MLP neurons of a small language model. Each row is named by its layer, matrix (up: input weights) and neuron, and shows model dimensions 368-463. Each number is 500 + 25 x the weight over its row's rms, rounded and kept within 0 to 999. Numbers have three digits each.
After each neuron's rows, "fires on" lists the tokens most often at its 100 highest values on Wikipedia text that the model never trained on.

L7.up1296:483494473498477529525457507487456541535514468520535505539502517523519518485479500536510508520504478501500529509501494515522510500488490510512473494497476515539504514503507505519493456540500499509488471570485467500460500490491551449532484528486509481482522479526492472506539467476515517539
fires on: "0", "2", " in", " ab", "=="

L7.up900:502492510501521460507495546499475536506503483511514495526498539500479510511534484516483503514488522528490464481486524523467459533463463512532527535479494516541512528497481530496530496508491504467523431477471535506486471484545499494514496461478440476507474499520538510508552464517527471508
fires on: "0", " of", " for", " over", "s"

L7.up1759:520490480471519491458479474495496525530466509477502467468507475501505520461479496447474488531511492586523483460505480481458552496462504524476523487540536535507468468472511516500491503485479487495534510461460517509458538480457479472541495528517515522486460469495490509474514490550523533500
fires on: " =", "0", ",", "t", " C", "c"

L3.up1489:481487536460499490469472462503486499509556521521489516510515475487478524501520516511493466539516549561478519523495512495499492506499464489492509528505520474524459452505468496506521478453522517507490479510539500537463488478487530480512470539479470460459501527510529504474498503510501473504
fires on: ".\"", "}{", " '", "\".", " \""

L7.up627:487506487485528518503517485534538500478512534482512486503525530506471578502498515478461486506494492514495513485486518486493514511481487465469502498503521464506505527509489523501530513520564490525544489502482550524519488486484543548518508547503427505505478507503538532498533494556490526483
fires on: " while", ");", ";", " not", " can", "="

L7.up1383:467485487504515470535500464465487527528507495539498484508506481497480538471510513543504537494511545551473528474458487490497524505517513486521510519531505502473467498475501532481519516475490483512506498481479476518501459452442501458488507497466542545487506478576513518469473503489536499486
fires on: " |", " ", "0", "4", "."

L3.up1117:485479487497513467494514515500501488525466491506456493475517494504511514516512550522504511493473508506528502441463479509508457512507477493481526501553528492512497481508478514547515469521514500470526504508429539497490499510560525505497499554494524498497493536524470506504506471502489471493
fires on: "one", "ives", " correspond", "qu", "view", "ended"

L7.up252:532507541470517536496499487513476534463531514468485510555500509519494532480495520465490469538470535487551470508488496501568503490483505474488521510486484511500512502521486525500521512498515520499584473547483534509449510513464553477484468530489519443470470464507489501533467531540530524518
fires on: " as", ":", " to", " \"", " name"

L3.up1373:505478530491504534507485450513501491529469539514485538530493511488495490506496470510503487497475506506525546505481535491547489463518521480517521527530482527484454469499434453510504518467474494486479492489491529460494531505497518491465518520494503544503524487508529525507483496486501506492
fires on: "  ", " Canada", " Ottawa", " Ren", "—", " cities"

L7.up574:495489494485502493470501506481479493521535497498505535501513514551534486483508513503520440488504551474516538477506465527503503473525466486504491465501496507514495473516470528500556493518501458535482465561464473509494485487453503465487489466484533547467539527498454476498479457522492501513
fires on: "0", "2", " ", "|", " for", " joined"

L7.up80:475493502458505501524457510534488495536532533490503504528517551509502510478489556461456505493474518472482562548511550537515501540458490515459487539547477493504454516505526493496474494500518446506500516572461466509524532508508513494499522523527461459478458499476489525523510494509488503486
fires on: ",", ".", " and", " Sc", "1"

L7.up1400:486521512479480518489500502500525518494505496513496494497501547554523559481533527499510434520518501449476522509487541503530500563484515525549538498504554501476459512499472468530529499466495478558495471503514511488533525490500464472479518464499521569513513517508483502524505500476527488559
fires on: " ", " with", " into", " as", " not"

L7.up28:485518479494516481461520507517512535486492525474469511453470526477472501478490506462462476490498516542471558480476509524539489529498493510504538493488529513521492481488468524529508469496512476482510484511503509509508520464493486474528493518510445526469492530525493470537485490511501547530
fires on: ".", ",", ").", " N", " collection", ".,"

L3.up1608:521475494519498555514524492512507474498491534507520524490493497511469507482459522481495508465520470488488460534526491536498509515487478504508541528486463516535487501424528502517478489532531481491516493500474501501474465471506520476498451486538494506512518494526480480477492472511450564518
fires on: "\".", " century", " largest", " .", "\")"

L7.up707:497476510535507502479508487428477481474476483476510454524442489519442522507474562448509526561479482536501509479523435477496488512488494494505519518490507502516493505513553506487466528492541474545526538485467526544457508480511492463480511531512471461453454515503555533512484524519487505470
fires on: ";", " =", ":", " –", " |", "ad"

L3.up885:465508513473526505455468500489487506488501495491526505539460533512522492486497534454510481492468514480509466493480463528512476519515474490484507498486515517487467542449490549515532458527473454496530483481495515520513514466527509522469480463466518540527465498495486438496541484509540496501
fires on: " round", "ş", "based", "key", " draw"

L3.up1597:471512457506524493437506444479526484463481517519506492491547503504436505515499544465526502542532484491468484510483482514512517531475534538487476518493534512497499526497559525503496476543554462566503499551490535458520478467506484490506429501483498507492490470502518515508540524493491510474
fires on: "0"

L7.up1653:511512506484527481461522530503522494514511520497534506491505514488491496497514476489508480546459520555441502458519489517491457534505513489506542498501467509506519513454479502496478506496445496506486498524512531504532511461486516512503518514503485500505481506480481504492534469530502578484
fires on: "0", "e", "t", " two", " three"

L7.up910:482533474466509510456517538497493490495503507525567500520492476504466511510475469507543482498509470555491491471488497491511485534492502487521493504516517527486499496505534503521457520527514506453493502547461494502520529482547504489502477506489478500507506553477527536535492502508516502535
fires on: " to", " the", " none", " from", " a"

L7.up1108:500492475480540489463457522489481508446555531496496493528474528463485482513485516490542457469452480515501555492490505500488483500493507466516531513479499481486504485498463527488494459489488513493524510484492464508489566476498512494514504523477476472445494490495508546503474518508490515530
fires on: "9", " Mary", " '", " early"

L7.up1261:521545493506501524494506508505486474492488514474520485512481506477452491463467486520483498522503477564488465475433498540527516496469527493496544518562489492512495523530507505507476527526502483504474537525505502509469487483494506501488494483504440504532488539550484536513524454551523508522
fires on: ",", "),", " a", ".", " the", ")."

L3.up182:530502509488509515522525531516468478483497492499488529488514521509496474503494545507513517510469498502536505467546525498489517465467493487490519500525487549512491431524484520487481508454503450484537523492494458500489494529518492454508479519521512462511455552489500499491466505472519561502
fires on: ".", " regular", " upper", "her", "|---|---|---|---|---|---|"

L7.up391:515510530486509509535503473469462478492512474449473504455505522519526534485510497449449518501501517473499538494479529497484515503537504456520533514495508518495479459530459509552514504469489523501506505466490508493493545529507519499486463571450503514503464502535503480490501496472536546477
fires on: " ", "2", "1", " born", "4", ":"

L3.up888:488509516506498489501504491477484503510519524467537513510501469519511505490500528531534510527492503512501516482486501492497530494532438491508509506495552527514464485491459518534504527524476514508506493515499471452462543489471519511497529480507496513478520489539481466496480481520492561501
fires on: "ays", "side", " put", "ages", " way"

L3.up1025:491512454483535479503490525527535505454499551507504456562499545511480472472508525489499497509491498498534453522486529475494511516498494478523497514487517492519501530525511483499553491511491492522520500509511500504530505504509524485506469460537495450505532529490517487513545476527510567471
fires on: "age", " collection", " even", " particular", "ability"

L7.up904:479452514485506522505536487461503477480455487502464542500505515525474549529501475522490461509445508486528454489516501540520460488465461504483512506466467509515521515488525495458483496459507509522527484512530547470472508461508501524468514525509489458465497496527511481478514455497507505484
fires on: " ", "0", "–", "ed", "2", ","

L7.up956:449534487496517516471485494500493502514512508506458497513513528459504538492513536539496515471489462480494455512481519498532511505523468469534504462502482480514499500485510516465526519524534516518522437536505503508491471485515493496526458491456457477493464516522527504459497470476532489515
fires on: "-", "–", "0", "s", "4", "/"

L7.up1434:456498501465505483472478485477467490452480529517507504512480492493514521489486499515527466517488542481489517544521536496524445506525471490492496524535516502509495452504537495495479527525505508479511510452500455516484531500498557476485507483445486452498514540528550499521516501473487512565
fires on: ".", "=", " ==", "=="

L7.up258:528514503472477521485524512473473465461551517509442492565469520483499590472477552497508458506508511507552505537478507486487537499466512483478554533543539505485498486497493503513484507492507523475463511481477487541519516530505523486494501531500462455488493523531489512514476500511490510527
fires on: ":", " in", " to", "]}"

L7.up405:526477547529473514446531552512505500530537484459483520509510500494532514474529487489548504494519489484505522514473471470514480486511480480540494441441533501507490508492501492520481444473450521484499505484494506501527535535495555512505476488443542516503499522491513473464498503473499506478
fires on: "0", "1", " |", ",", " corner"

L3.up991:486505473489517498493511520524508501472495511494449478558508549542504499458507502519512485474473510506498426498497477497494461526494487509511507516483523504512467527474465542471528464469494462469519497507476551536522499496517488463474469465554507501501495504511509499487511482467500547496
fires on: "age", " Angeles", " playing", " based", " exhibition", "Hop"

L7.up1006:472511485489492518493535522511485486481497498505470510521544513562497515503537495501522454505469512446539520507485504480510458525507500503494542468479506486509490510480491502536503458471513514496487444495538540485451471440479493536508514518473527494511528538520493486501479485512499549495
fires on: ",", " by", "1"

L7.up568:482533483471449461506489508527497513513518522534492481519490501549545509505529515547503465517478478491511520479503510516486465481495492519479484481506535481509489501502473506507522495476514457524500474524491496482503472466435531533502491520506529478512505518515486488474501500463542492511
fires on: " by", "h", " at", "9", "s", "gh"

L7.up1032:493498525460576463483528504479484508510531528468471498487474539459443482508527498520500475505469500518505483517470473510509482543459490497511463522545503513524439518512504517504466536526500488508484523515491485542500516507507549538538462516497497510490538504528474508536503507526503506526
fires on: ":", "ess", " to", " and", "s"

L7.up184:498508467482535490471487500527513524486519486442473522493488536484452492496528496532522468510481482515552533534489495527535462538501521499433536492518531509487462545500514505495515509495494486500511518541421503564524527505502471525506454513485490500480486508488528490511471521521491486503
fires on: "\n", "-", ";", ",", "is"

L7.up1723:545487489515477508523502525507503498525524528496489482504501513505491486489495498537490482491497495513505496482474507541495517540483488475489509476459478524471494440506461541511512483493520485516525487475490455483503510512522460450543525518496472529515512458552475500540532470477508507515
fires on: " or", " place", " following", " †"

L7.up1421:511525503484491480485509526502467520475545488479547517463524545510494458510542501521487490498483515538540548498522502497537511515481535500454530506521533493453480485509454541515475463485490519538489483568482515520475531514543509466518483607524435495500508469527505432540505513475534501531
fires on: " and", " with", ",", " as"

L7.up1955:462493472512489534441476478491482528482503515532520474525488472547490491472434470450470476498498530541492453476444510513467528514513506543501520523503560523512493460484489471471521498489476490525523478512503507483494522507480465507509522520509428505493519497540479480487529506569516502500
fires on: "0", "2", "ilation", "4", "1", "5"

L3.up1829:487525454494523472492479492529501539478483440514569554530540529507477517502512512517518497466472461498478460503488462499521480530509474499494493503496509498525493548512563532488527478520480502462512478511487520519504514495470520520510468435487532426504521537470499488495498468533551490467
fires on: "ial", "agar", "hat", "rog", "right", " Ward"

L3.up662:537502502454494521491461471486500507486534512496510496483491496494492530494469513544505500502513524546484540520470522505471498508455494506469479519539513471494480508502500489532545511490528512507531502469494508575455523448487545436484504530522473503479490498522496521504513475505520488542
fires on: "\";", "\").", ").", " (#", ".\"", " Nintendo"

L7.up1611:497502519526502528505477465472522490516502522489491521520497478552506495477497522525469534504522489513483471504444471519496499511494501483519507505501504537560492489489462495472499493471509516526489484524493487538486494470490468490507502502519547523486561552523521540463497448516519509522
fires on: " =", "0", " |", "ats"

L3.up1768:427497469495503480483544485501497510530515543489519533534485520542491503490530482477514479472482509485468444545509489562508480512519486527558492469464522469534506506465493543491491495530522472501526459499499491487521489500448536513444479458493469487504520519496510492511502518473517490490
fires on: "5", "0", "8", "6", "1"

L3.up1209:489505485518530488483475503493523511508502497504504506521502515515495463526505520469470512481476493515532430467501459503514476520480512492505529493525519511499495507491547518533494474554487494484528508501501517527527508522564557486493471523547541510501471535486442482515503479516505498495
fires on: " Washington", " Company", "one", " yield", "ended", "oration"

L7.up1842:490484486489486523466504520507500443490497486523513495518533492536511543472514483535529482454456473495488506510545493507506501520510536411457557480475469509517482524451483497491506495556536441517516486508474473511487510506513485469477503486484504524452557537499474521495521445521531497493
fires on: "1", "6", "4", "8", " from", "7"

L7.up633:472492514499480493491430491509499488450538463512530452505460493550539509556509494491505443486493480501491534471504488513513504514478492468537512533506467503535493521499516526501509468529469485539520490516487443506492529488514489496524512465480524493460497500491499506482498497457513520551
fires on: "0", "6", "2", "4", "u"

L3.up1922:488482441505519497479496484484524505442493462508502480561514546525489496476505495525508491449466484515482475552500486485497514542474518476480513515484523493501466505489509531468485486462517473495522493520485562537513499522460457459473484482492487502464499510507516521484510517542511490491
fires on: "age", " text", " Angeles", "ati", " several", "our"

L7.up1010:518534475482522509489506528515491501445507483507531474539544496520516508495452528501536507504524505486507506489485520489493503525456548504524473486556500491536532491476480520456458442480552491495568525497451543509488489503547473467470470485496479490462459528494523494480485522452527500506
fires on: "0", "2", " to", "9", " under", " for"

L3.up1932:494495492516500522512516487437469510513509582482508523521493488516522497503504524490514475517497535522583504494478499512538485531510515506526518514520512529494468478496474507533535490527495487490477482507482519476508511482531531557488506501556471523495496510523483509493518429506545577486
fires on: " total", "agar", " performance", "port", " cities", " minimum"

L7.up1879:470459479485555526499554523491460493529485515481479467532469544530528500490550482511541462511485537430510541543559559484524507474501485484491499505509520495528518497509506500490489495476489498516536431511507531506498526511506492513515459521483489493444550521524489504500532532493537521523
fires on: "1", " and", " of", "in", " to", ":"

L3.up1659:536515495498496456480526483482533504489487568485477538488473508516466495502517535518502478520479518525543487493503482498505502506483494456484530493510501490531495432491502502509526498528504526491515501490469506499507512534523519480539474550522504514483503524473470510495497473508528528514
fires on: " later", "ild", "rot", "man", " instead", " author"

L7.up297:458513461459520489486530462529480520521474519450461496460489506492518460440494540552479478505499483541525502572517512479515495530481488514440539487491520487485479523485510533506497510512494465470546490517501514514461520515526524454487514537482518503499516514538519491508499482482479522540
fires on: " as", ","

L3.up691:501510476477508485480479461487536504472502520484513467518509518479505466493529532474509476530486498543509463541486528481533469499473495468471518527479529481481438484486473513459497490481488499516505476465500533461506496481469524464511464536479520490485525508485502500505492499523543548499
fires on: "ij", " Education", " appointed", "anc", "ater", " way"

L3.up562:522485459490490478459471536533484491513539497506510451501511528488488480557448499468524513491497485482488481501495501505489429496514533514507495490490497494505493477494491518493494506516506514477522482512480479466462530493484506491483481522481490493497512503489511462498502488513490512533
fires on: ".", " back", "\n", " should", " Grand"

L7.up1209:490477509497490514469487446483486507495474502470488521540497549519510531501518538458512493489497470473487514532497483508539482493506486494493551521516536470497470501547518493496523528478498533485506481472526515481536523531538483493500489512483496523469448507487511502484475485513496493503
fires on: "5", "4", "9", " first", "8"

L7.up762:512479513505500501501519484523502496497520495519482488527510526488479529468471497506440496482487536489519483543518524521500512484507483512493517528520542464505509478516485509513487514507530446525490490531468511484480527527532490519477522535485467518529500483521470471525493514552491567511
fires on: " |", "s", "\n", "re", " /", ":"

L7.up558:467513516487488473484474502512503514503566503528534503546524527489485539500517526512497515566495504540517492518515530504505497516461453472464468491496483465507450490486488525491526525488503434500492498498461471469489535516516514494500494553535518481480470537501482504531493485589521510499
fires on: " |", ";", " /", ":"

L7.up1874:480478487493507434531512518498502508482494476497523479501492526521577500517535468488500514564473520511544547493522524543491494527486500464483523524509500463503519501487485516525505480532491509432510503542440496485478515492512501510514537517456469492451547499495539462511546472512531530520
fires on: "1", " of", "0", " on", " a"

L7.up1748:483469496490485514505496487516530513477469514504526487514475521490506482439465484519532474552512507520487463529517487461481507461517477507523547580462545500507497496496451482513541522469475467491484497511515515513497463451495496512471543498502451540523477525495485453532483455515516495465
fires on: "1", "0", "2", "9", ")", "6"

L3.up1933:512482493450493542496499482505497516495515528485510500504523477501484526496477522512493458523531487502474543534494510523490518499471488494518490543489534490518480500475508542516565498508529484516566496501519499503439465464494530456471519531536460489451470483506514515496521475521525500543
fires on: "',", ".\"", "\";", "\".", " (#"

L7.up1198:469517493480513478487494511499465485508500537491482505471518487513499504495477479512495488476514474483543517504459532519503488516461495523489522535513508466509478505488473503522518498474512457497506470515525539485434525476504467509492507512516477495472518492479448455465498446459535512509
fires on: " ", "1", " total", " £", " large"

L7.up99:545505510471500515504502522509517498542532543484486508496546495502512533515516498527510448479514505518519544533487526495512517516522443525514507498553525471536486479500469509487528461491532490539508490516490565557483534496478493517511480560493503469488496532441502507496484480480511543504
fires on: " at", " from", " to", " with", " by", " the"

L7.up240:500482505484550534476493454449516524558485545489513478511461524459523541525523549501524495511474537506478495517515580488492507542468476509502448526505504516486462476510461501487508484477510516525478471498493532557472539428455521533498482515488485533502498511517466500491535512504511502565
fires on: ":", ",", " National", "ed", "0", "s"

L7.up1325:482487463518497442494518507533430556526535507476543496516472500503519457488510521475504508506505545515504518511519483519541485476455529511504442440499482532522515491497469477500525502507549520442501510483475474494502488520485560513489507545477532494478540511483502500505525506494511492484
fires on: "0", " in", "9", " women", " the", "born"

L7.up1959:440469437438511476490510486499522526523494496501493489512495496532511424520492511540539488530477503500529475501502488489473531505496481527488517479485475493452481530475461508486525488487484491483501488510465480505532532469489483490483505509460490473497525527560521541494495528497505500498
fires on: " ", "8", " years", " to", " there", "5"

L7.up1059:509524450446531535497465521512497534500507467479503502475503495537484508523515491521535516480492497506520497463509489485519517525505558489462543537553545512519513447535495531532458515493546521487482535508452499503450490465549501456460469499486490494526499489505526489519494454499484504498
fires on: " and", "is", " with", " of", "hab", "op"

L7.up570:508505495488494512520474512517480475486495505499512502529476484529496527459546525523477488526507511488539496460538518533490488487496462508517461508497480523524505494492442474462493499457488472496517522520447580484495467519525528466493518487458476476487494518532548483500523498492516555531
fires on: "0", "9", "1", " according"

L7.up826:452512509501496481472489428522472512464455538496482516516493485480525470458506504542508465507485492469484487491523525484506484502510507500492509491458531538528507567491529510531566495530485481477549506490475508480505468480485480502467492459539510513495505519520495545469489472493477472492
fires on: ",", "2"

L3.up468:479500476523504494450487472476533493444492475517488516503539488515483527517495507466544494527498498503519462500465494540510511533468492490471460502511539480520495482504529546470540541513544445529509499543479514472486458494531454527494484501516516490423524502477527507481537508554501498502
fires on: "0", " highest", " Academy", " higher", " extended"

L7.up1781:471488519523451552521531464455510475482509537492530547560454476533480572514522488467485498513493445515509481462503514481536528517482500486482526507526527452501477507492526472466446499510548484518532473494504543487479530511484501507465507511461467503471470515511514514535482462519489506473
fires on: "0", "5", "4"

L7.up646:510483524526524480532506458481477508523487533520521490544502502490480545471518477482486521508522500477525495521458540524487491512551482449511539524552478508527424515464521515524496490534475492477472475435499511514478522486480512545485491503458482493510467555494447427477522471491505518484
fires on: "0", "4", "1", "8", " two", "7"

L7.up1101:490495505528506481504534465473533488543491494526501533528518472540522525508499489512481474505518501492501495540528530485554473513481474496463525508508490503501494477480483497533505478558572476485503443472484493473509503521458464501463489494512480498509518521503484537484458486480537527505
fires on: "1", "0", "2", " A"

L7.up1069:498548541510481487490516491464525453522498487487536494499534531516452519470468517467505490551488509522510466470514497511470499488460522507476530516527536481474469504482499498491520493511551455476536476480521508473481480523479533500493538534519502497525438594491457539522514516523487530467
fires on: " |", "0", ",", " ("

L3.up952:506536473498529525494495451441515534452516517487523494597513474499490490493511509482532494504490522499516449523493486461498464511513482509496521494495473528530491459457494526523545511448502498504494498462497523489512548500490544496500468513503493495521514511508494479485504480510493539516
fires on: " so", " listed", " youth", " far", " going", " To"

L7.up1945:480453448434542477518496507437484513481510506517445570519489478508543472505484491520501521502502485480526497557519498557506520533461513504549492494556500520464503508456524521464480492495505483487526509493506527516477521463505528482504526511492564473471556501492487517495528497487502479519
fires on: "5", ".", "2", " States", "8", "ent"

L3.up1119:486489465495517505477523544533494506529536521486502495566496530518519511472483543527486499482483510454551475482530506464537505482486517501522439480513555541472471471530480548516526520505514478492484509482489499519502499464510494485489476511525555474477490498514542519489480519502492505507
fires on: ":", "NL", " Case"

L3.up412:496506504495519507515527479513515531491477499487525508510516523515533535473504483536535474481475461492517509479478473515488502509509500475513488499523529465496490485519461507511460514555535449518498498548529547539483528496511478514518495517513493470496506509541510501514495512494512489497
fires on: "ate", " movement", " rights", "uv"

L7.up658:526532526501467512484510484494485507482456480425494503553494471536493521458555511496517481526476474434501507513498515489509503498514489478450468537533501499536508513493494502503528451500529498505520460463483510492479461517464553461488524500515488485488505493520473548485462473519484457518
fires on: ",", "s", " according"

L3.up1660:509510489481512511446484526454510486450505510537491516494514476533489511499482498482495466556505516537433535499485493511528525527452493488471463507506513444460482487520573540508544493533534504538505508470532501533506498476487487472519506523471473509482466473501494533490510511487466476484
fires on: ".\"", "\";", " stated", " sub", "\"."

L7.up1405:480478456453451497495431471445526481451484447511500484513496481493458478514456539492500544524481463535499469451517480513505519519488483546518467492512513507477482505500543492526451540503480461477502543477482530513476494534519469499528490485494494526500498478530493511504511484513476506479
fires on: " |", " on", " –", "BI", "\n"

L7.up803:446468505507501471499469455508477491485529532529482511523527490521491534479536498507514469522451507506487495498485520538518489509543512480439487550528497497451485489492499505503466531524572512518520504500480456479477486527522529466506483499492465544455535508540525496499540512490545552554
fires on: ".", ",", " ==", " it"

L7.up1565:479498508486496422499501442468548512486505474466479533512518525519514529466485483524495483524520475466496484514468552497519502518489445503475537514495507470504449515474494514499497478550497489472562490453508542489502531515499512451474504480480538512500502480573477503494486466490526471486
fires on: ",", " (", "—", " ", " –", " -"

L7.up190:519526427496516501501502530479500520498511489486540489476515510505510455538458508513507521507499555480466521456514540529485467481480531471516492447496474535501503462483490480458481515519521484474508508480476516519485484489502499508494503440496490526480536526512526553501492462500537452525
fires on: "0", "1", " =", " not", " in", " "

L3.up1534:509540516510486492473507481484494490518497484479514447520485529489545504548489527490541521459512493476500526498499468495518531519519536488517474471474531514463538518506485475486470485512515509458518501522460515460475516506468492518487500489500526517490528526454479508474523507529501482538
fires on: "-", " |", " involved", "|"

L7.up753:467507447489485515507526459491532470532540507535503510517505491537498501516455496556484501502531470454493473504516508555507524481526516534509479495543501498551428456528479501512526516541537462514483513502502488517490510477494474470487491488475521536451505511519505482516448502495479482498
fires on: "2", "–", "0", " d"

L7.up443:452515458528510497482473485495517471503499507502513493514568529516516499519496512494517467533463516540525483492537515531501493538481500463490525483514514504486480478441549475513500476497554517529517525523482485492528505488498494517508483486525438480465539502521499477527538489491488479539
fires on: "0", " previous", " last", " next", " second", "urring"

L7.up1037:442480489510468472498529527478492509516541488487514479495497494492511583504508542479519481496480510452480478483493527533498511488482503420491530518488519478465477510509471525524493475530550460522501442473515480462485498510485505485475504505459511485475482505531511505483465503465520501516
fires on: "8", "5", "9", "7", "on", "om"

L7.up1499:486446520470502449462486490516448520536505502516518541466547520458491545469505539557542502462491509529550496519460565473505522496494450487499479528499514455516437508450514491505505494524470524500527502500478515514457496486473548443498463516454501523497513464527508549469505499527556498500
fires on: ":", "–", "/", "2", "°"

L7.up1099:441481490492506486484501486511477522506486510497469495509502519483485525484506508533502478568496522519502500512461522504534507441475508491475556529492518487542494498487475554506563467523510482463519478483465471485470479483461501487494497494469445536516528480518502475493497512487534473499
fires on: " as", "0", " of", "1", "9", " one"

L7.up2004:527524518505483501484486483467462522535516506459522493540508500491512523505505489480464468503501523514481524521500491497497473482475490482472514552522520463525510497512497534487517511504518525506498497555466498519454547491543492521505473554469448498447469531468471435520508504541534555579
fires on: " to", " f", " who", " and", " by"

L7.up1777:516524522462481520467532498491489541464541511466469497509507502487508572491513519484526454503454520485489489526478521526548540478503506465504487511486456496471463489474489502489512483446461503515528471507460479512463508478478504487512530485460517490458446502489464459514446525494504505509
fires on: ",", ":", " of", " from", " as", " to"

L7.up960:491480517484522492479463478460485471485481489546517495481495503531521518475503457527499458490485468483480449488513543490477478516488478495490528489454480524494509519473494497526555519492484469482501467471506512532513485514479547456495480499486517503517523530537521490502548520496532470506
fires on: " ", "1", "2"

L7.up1722:503503525536502476466511493521503541480553463431509482494560481496553507468526485505600470452501494522498507526494501485528462490498478495488464450475470532481503497478475480502527415499479492492521499522511487500529499518508518514477464494455514522533504534453512490514469498465511526507
fires on: "0", "1", "9", "b"

L3.up1929:494524513469527446471489514484487524497511527497506486549514550497472486490490545506516511506480510504560501503527485496528497512469494528518506473515499534534504466514504494475498501509493509517508479532502501480495466457522543506518467523487508483527523518494481519536464476477492489482
fires on: "ap", " ac", "uc", " ep", "oc", " ca"

L3.up1590:530508497510484507484503525543490475505509504492526519502518518488523457524454489504468515521482503515484496491519483509494453503500534492513514480492503476465519482513456502492484528509526490492512510512508483463435523510515473514481519494536512495518498545470518490490492487489458586490
fires on: ".", " Label", " views"

L7.up848:472503489507484491454527478492483500531571516499495513479513493511513537528541472474470441498518494469477526535475502522510457551527493518492523505522468499519482481526504509515501510546510513531528430505490498456465481512514482514461511518494504492481505556544558458506506482471497534545
fires on: "0", "3", "K", " to", "2", " most"

L7.up643:522503481495519505511483521444510509506502527520520492553520520499482525458491540496559493505476535492468533512500514528479489512487482471513474572561496515529502458516512505500495453525511454520466523519500496541473526462517504528495498532513492507527513508520487495568516471532506542537
fires on: ",", " –", ".", ":", " (", " of"

L3.up743:470502486498518484459506500503516564479512474487543484559509539501478507465511521452560481481458508494522480515477495520466471522480416483498501478513519504528458515470514517503525486495415450491505478503477488509507528478523497473507472510466509480499459496517467440499547473517499515488
fires on: "ile", " Cup", " range", " overall"